{"head_dim": 64, "activation": "squared_relu", "norm_place": "pre", "rope_base": 10000.0, "bias": "qkv", "parallel_block": false, "init": "uniform", "warmup_steps": 0, "decay_fraction": 0.79, "batch_tokens": 16384, "seq_len": 256, "doc_mask": true, "steps": 7941}
MLP neurons of a small language model. Each row is named by its layer, matrix (up: input weights) and neuron, and shows model dimensions 32-159. Each number is 128 + 32 x the weight over its row's rms, rounded and kept within 0 to 255. Numbers have three digits each.
After each neuron's rows, "fires after" lists the tokens most often just before its 100 highest values on Wikipedia text that the model never trained on. A number after a token or word is its count.

L2.up617:120140135082183130124101163164132087159108167134193171150128099150173098218177169125092154155111131150169055113147099172113100132188135097094105190120098144131174108148087152103140144161116117072134174156104163128117179156158080127117085125113108161154164115145114136128162115088145120142162184135137087085166136137155156121159130171088116091101190170172112143123169144132082100123101
fires after: "\n" 63, "r" 19, " R" 13

L2.up610:098132069125078181178149141164125115101138136073167135144068157189159143174080121119090149119176106139132170072107079107175120167113109122091057099172143138161138107095125148127154151155128066063050157122120121141110124153173190097068136101138105109159198111133184083171103159082146142159145097110118114131066119091098130122139128117044142135134115163150106161149122187099157143145175
fires after: " S" 49, "ar" 11, "S" 8, "i" 7, " V" 6, " L" 6

L2.up387:146124096130126076105133140126141125128095147126160120152133170109124145142096128180147131161047176147143154094109164114169128155115131082060182081098119158144111138203147164099117084134138154165121117114084091144091121117081230090114162129124144151097100132151122141128157110151123162096117116125118115161159121139195103172161122158156132148069161160182178120132098077121135160179079
fires after: " r" 17, "ch" 12, " K" 10, " Ch" 10, " wh" 8, "r" 7

L2.up634:135147104131176110134105145161184154144137151067143139096179127105159090095120122163119120124111153126120138115113152142076125177083172048172144136128128177134124121160119176137172130163147109125160131135163139161193183165128127130155051161127107064109171144104123184091123105133170136170174125128114185110175189128102102088158175152178094137123112106156096150159106104076110141073145
fires after: " p" 41, " M" 13, "om" 10, " P" 7, "et" 6, "ath" 6

L2.up361:060101166064115171172116059140184115142154089128149159172115168067113138090127110170133120121100113124229124105113173166138136151155080179118171144122161149112191088159160189128124126127093147153158172098123106174105153194126144101159162131105160099081137190151137123094164099159140135076148138138085143146115110116140116118160127144141102123140114139083127140141110100131178139116153
fires after: "\n" 20, " B" 15, " (" 9, " \"" 6, " the" 5, ":" 5

L2.up628:126177107178128123146071042128120157111174133174120109120131191145074157157113121159088149126156112113168074113140151132143089109126150085096137059141180168135175055174117172100162135182111125132101149144107143097131162127122143132135101091159166170130118172158147169171113119121110153103171123169159142135163129115144109146158102104157099099190130145124180086103145123092104149112109
fires after: " d" 25, " l" 18, " h" 10, " v" 9, "f" 9, " O" 6

L2.up159:223124062135139145160076121088116096194077121126158105149134120182124134143103104152106106138122096143105128080097135151117150074123120138096159116131136170155076089129139078148142092176092067175126125050165113076180076161119132094109099172175124149094131138167048135119177092161116131167123105083146118092151146158124173146109129144135106153107160073160058122134123096071160149063161
fires after: " P" 37, "h" 18, " p" 13, "an" 5, " con" 4, " S" 4

L2.up228:158146141118145129074085153118136131146105089139168193151192115078052128132103122129147146109097111088136084110096092109122109129166111082098190083148134091164109159170133161136136116156126156104150128095146093163152112149093140159129156116108120171113110160101114082067178176126133175059081192164091109133103113070137140151131106107207161124157101150123175102164112133107123122197036
fires after: "u" 12, "o" 12, "fer" 10, "qu" 9, "ir" 8, "Q" 7

L2.up39:125108159122177135137151160112148222120098142133145158159166152126128118102103173184159112129106135095089109097123108148101148025105131165144176092156111123157139088116111105147154171158154150115127090145129045114151137124148169174131165076109089088172123132149122150142149106120109095154110200052175116131142126117073108148106126111106085148094186161142146115166157114114144157184084
fires after: " s" 30, "up" 20, "as" 5, "s" 5, "ce" 5

L2.up468:170184117186124120122120168114144177148167085162101172133116159101148187096030132125142180112129115138107090133159122093105088109113085119136087078141101136151180139142059133118183051144120131116112072149084180075113206137121148110082147145108121135118116156137156160115147117096083162078132091125105161172111145149091123078132138142131079137165117171171095143136086104119147137136140
fires after: " l" 27, " L" 10, "p" 9, "and" 8, " F" 7, "l" 6

L2.up637:126100148129178181153133106158117115133131130121125067125147124127141172156128146156112110152101094112134201115078131169108076095128082118103179219123161156157108094176202070067172118153173154184161132043183109180137139124130107087096111099148130175114111091092168125124130097123125140122121200154132138060101122099147117075128093152165100096120072110148156149150056126144119144181107
fires after: "u" 31, " " 20, "o" 9, " B" 8

L2.up673:165098119104153113159181137140147149107066147137170131168142131158166174141118154172133125145086159112179138153113163153137137138171068130141122180143104112101119170154156063092099109087195138181136118177098142148096073198132186118072191103150154124130073145130152088083143169124126136106197172148130128139180093151057173124155104156107144099130106144148145140168097077151138179140151
fires after: "il" 30, " Ch" 21, "ch" 16, " r" 7, " ch" 6, " d" 5

L2.up195:158072123172171119126184113156181150175093071116103110153061124078128136147126129151166154113096102118162081129109117153137085111098119139086128169127176160103089147165117119116156147108152136129136185103153127135189135119167135126118037159124112123084167154186170176159155157129107109188109107100076120126067154149134117104086081134159107100151121133144158123131114140092080115116146
fires after: "ur" 18, " p" 17, "ol" 9, "at" 8, "rit" 8, "un" 7

L2.up694:133085079144129153154124118096128116113177078118159105005110097177079144156091124186089123081164159150116064122130133140124168167095099093099049102096076081093156176143169134124163095160078133084081145141146140083113112071097167099175155139136129112161088140156147116152124108137101154166094136111131162099115095163088113166138096116112090097166141085146114160135142141158133159133092
fires after: " rec" 26, "l" 15, "pl" 11, "c" 11, " ro" 7, "r" 5

L2.up280:120127097142083148190184162161118102175111189102149146088097108153101131142131090132019167107149146137159176121074176138134128157145107148134086138165151173197067122142111143097123109115114135077139135122104147114121186138135134128144158177109150155117112127125141111091075063145123136138121164107190128080106129061185103142128110116166139077158163123087143137168080128097064175090070
fires after: " Al" 15, " I" 14, "h" 12, " C" 10, "ar" 9, " E" 7

L2.up729:028102112120133089140186088144104141159133168097182129156136160182064160165087104140131175074097125155146110106115116133137124134103153204128171166162104207105087156139167105162169175153120089170065124090164109084103102086190089123086090141113155107115148173104095137142150122167182107139151143081121138165127145136160158103071137121117110137119120173120187089156104113156144140166123
fires after: "et" 13, "s" 10, "ian" 9, " S" 6, " ch" 6, "m" 6

L2.up263:085140116080183162083175128182137123111154123113145199162113064151121114134143134105138123128144131146140102147089216120106121105160156142152097092112096157156103131080094102105149159132046098142138140146090154118157118100083175157091096137110143119140087144177139138136180115097079122160098090101132151133075125172090146062160204118148098122151174094159110091157153132098143132198078
fires after: " f" 38, "s" 10, "ss" 7, " res" 6, "ad" 6, " s" 5

L2.up381:109136146127164147172094117088196140175078132137181094112075121119099109157143132124137204247134110146144147062129109118147108167148145118106110192174128108144151121136160071093075137164108137100117172100149134061079144075117158135102169131111106115153125159083210177139104156092088156176155122116100125152152144113147104129100121170153074140118169144126125141205173106097179120070150
fires after: "e" 18, "H" 10, " re" 9, "re" 7, "ric" 6

L2.up175:166173129188167110130154126101172112065163141021190140124133148126136079183072065141147174150123086098155109136125119067108129134129080137168159135184123146145109111143158110111101160155132195154128160111173128079184169122100167152093109129115132030155176104093172174117101137194074165141134156140090145118106145116096124143159164096114180121137117145193093163123120161144146101116135
fires after: " p" 20, " comp" 19, " d" 10, "th" 9, " t" 8, " h" 4

L2.up568:165146107115142161128171110089167147111084145138161138125126158109096093155113110098145091104080114129139145101138076094169147191172134131142139147131201194159113119073083152158089088127126155101125099160107138122135086163126161127099110154120147107137105142097099092145110118116104151152117152132124104134154136082158079111145203164131140105115103129168212117110098083141183148163122
fires after: " b" 22, " Ch" 16, " ch" 9, "v" 9, "h" 5

L2.up692:168085150110168179145141126091142122173145134096145113160162143135188078085097128104093106136124145085116087165134075152112112118146077119134104079169107086076129136114131165172085113138120114159125130174147131128163145164171142118129141115146110109134117105130131108119108115167129137109138112094098112092129129151017151114112119150178101073083158164127111117114114168173108169139211
fires after: " at" 27, "y" 12, "ound" 8, "et" 8, "l" 7, " ex" 6

L2.up415:152146122146160143127108127183074093132151158148133145122072130169107122170151147138181124174073140166105128137075128125158084150105144049088141177101102107141141160107172086127144142154079144120103131144104096134076118159115124115128116145116126088108086157110202190178141126119149136161107117108125110122164135138081037115112175062130122088148132103160076127149137096084149111168152
fires after: "re" 23, " re" 14, " he" 10, " part" 9, "art" 8, " He" 6

L2.up487:189176116091077133092096172084112137100127138130085146102097117084173146081121099156127153118077135161147125143100055120126111118082171087122105082125157174144152073097125159142185154142149177069120122202102173160156151175060156105075133147106099147084107117151184126101151144109130145109110114125089130134218150150139153111155099117148106185137108112145184149116179104175132114128090
fires after: " f" 22, " L" 12, " l" 9, "ist" 6, " F" 5

L2.up19:102096092136118123197128130167086148118103104051096127169115152151106105068141161168128134078116119084090106175153108120095110175130033160100154191116149142173109152123122123133094120105126109177152130141124095120185122121109176162164127164089097091149085121153103149173112120172066092124128142108135186114099172118095162086131110146143131089195134098158158119140122108141111183116181
fires after: "ar" 21, "A" 14, "eb" 10, " I" 8, "ay" 6, "he" 5

L2.up465:037102094082117167164090120182103142120104036061127149124115136126118181128113108075098104080202179124124100160083085115155138110062130078124115159121080131138127151151174113153124133116125171148142140153195115086109138114162197097116100106149124131119134118106133134142142138142143097100156123100111151099161116142114153132126117124137139053087081101075131140065111142144152150163147
fires after: " T" 16, "t" 15, "et" 13, " cl" 12, "he" 9, " ex" 8

L2.up651:100098084148198173136140080139155051171135142134118120120134128109156120157144166216118165152146108068155077063195133127168102163126104148084052149115145149102045096141132141168135128188113102099162166147160114145161145158162120163107127091134165087153136137131089154127158094116103113121109169128148130155068115153136167132166143091034125148118154071160130138159155121081079157155145
fires after: "a" 17, "ol" 15, " d" 13, " M" 12, "am" 6, "r" 6

L2.up227:117057110095107173193144176110147112152145191146146070068119175153156095156101140122095124136152110100081201116122130159120141177071121126118088126136114073127150114125116123163096140177126115191120120115130112107117127109125132141145159109149117165108123167098132071115113140092168172112089103106150135152171154166096139102118024172159209094114142096130158123124185116176145130102119
fires after: ")" 14, "he" 11, "g" 10, "e" 9, " E" 7

L2.up392:106160114052113090114152132010138103120138150165146111149070145128064127188141088154124140180132096137125140107108199098119131203099125119077135154157147125151097169101130089133129145171123101124060157081140062136147107078087119139140113144153133161154093145150150124120131147130118115145124221178105137129140130153085152179099077087175063117065143141157103125129140064115123147131106
fires after: "c" 43, "le" 22, "uc" 9, " play" 6, " ro" 4, "-" 4

L2.up472:171105103100129209167225123066103181054121133093087098122139161142127133138126167131067107077079170057178141158123119092121127129223128156123085141169123150147075143131105079102129124128111099163053158190203105126170096133159156119085138135136120149119144110119136123113140168137048146127118081128079139155094153150183135097126159154122113117113098133109131116115111107153147120150099
fires after: " Ch" 44, " o" 20, "r" 8, " wh" 8, " ch" 7

L2.up287:170099092154144115150116113158218130110184156091147142123149092121144126194106091102142116121145095110171083168097137173156104153135154161066135117144110195125162049093151173135138124164191111119151187150156188149111071149129130159173132110130186144156129144138117116114054101117158130180130155162144113091142109154093149118178110154121128121174073196142170141137097123092085101133104
fires after: " D" 35, " st" 15, " v" 10, " L" 9, " B" 7, " d" 6

L2.up440:120154146163076089198162097114143102138176171153090123179101087123143123121127172169132121165098092131141080108100146127140119160116139129158090166116116160099159080097119126160110150110134125094113108084080106130211197174155083126150161121076154156146101149141133092132145114131104146147153162097126122136173101241144146050091166098150129100148196084124118145078114098125123025126116
fires after: "am" 30, " m" 16, "ig" 11, "im" 8, "em" 7, "um" 5

L2.up183:174132131146132181156133147151118087117130092161147197164149064086163111160136088074164194117121140139096140132085101126135111123128139072113095124106142099113095103144099114069119129142127113181170122127126132127078135120141108113096144135108126102115152152135116164162118139078118125148066108122099199124117111069141211114113168127085205124189105079204147116134151090113136179130099
fires after: " p" 37, "ar" 20, "le" 11, " v" 11, " V" 5

L2.up199:183131148150067121155162154135148172124118116106124158114095143138161178126183150186065146079095068131111087098121099122113122134168102099124134127100137213115083168117054169135085104118168119142165127111113151139206145173124120132102124110107173155144108133181104109087150121142136122160125133132109113149117126174156152110158103059118149172141168093117137161119177226085143145072099
fires after: "h" 19, "," 15, "am" 14, "a" 5, " m" 4

L2.up517:088178141114191104165165102136087131120132054086077162123141122138116163148111160102114115118137072137123182128151094153175137212092119155129130095110123153123083123093120140132126101175146131165128144129098219132109189093148121138082101122091117138076119166126099147123065187104094129098161105116138120072151099132147133134175137133159165112211142121136148086126105106114134148071167
fires after: " Al" 23, " in" 15, "ar" 12, "A" 10, "l" 8

L2.up502:130155169143082157160122109116118170123108134092099131134098150179169170118158135138114110183152097092124085128096092129101110186104132149116099113180147095135160058097085101177110090095141157134142109147143125097087112120107216108112152080160115096194140131141136175073106093167065140096108148178122133150120141084106102128119197153154156156175138133137080139096134130084170149094120
fires after: " A" 33, "A" 16, " B" 7, " h" 7, "th" 7

L2.up164:084158101124149091105124092146137148067112072104175141136156140154104127105209175126156107117104067118121154134192118119121141146129132162129108112126183188166158108173078148114060107121111137152142159078052178121123123148103179140115103173174179136134138196151116112119088154147126164111150145084106151151082094129094168134157129127121106114147123098139112097118129158075132118164131
fires after: " M" 29, "m" 19, "em" 9, " m" 6, "ess" 5, "ap" 4

L2.up345:155082102153090155162103097149191108088167111224092169148113180086153113106110086159163170093112112091109146183092086080135089087061078140089138134132148143123141092191126126097158135155206089139119100111163160079122123130104170162167122157159108167173132125159157135034204129131109094104153090046143157150155130122148157094111094056094137177157130142143145113153129149123051157113118
fires after: "it" 28, " H" 15, " p" 14, "ol" 12, "anc" 5

L2.up623:170141155152084150101145076161157116146080171099175124086154089171123124136108085106154169105112120163174157150108116156168159121076120100109140093160113168135147122138081162113182132120090136125166125186075175135081084133102188116147132150140055028163154099138144138116133106151091134108190149158128095080122138096128166088042135118106174135156083096182169138136055084121095086201169
fires after: " T" 40, " t" 24, " p" 9, "w" 8, " V" 6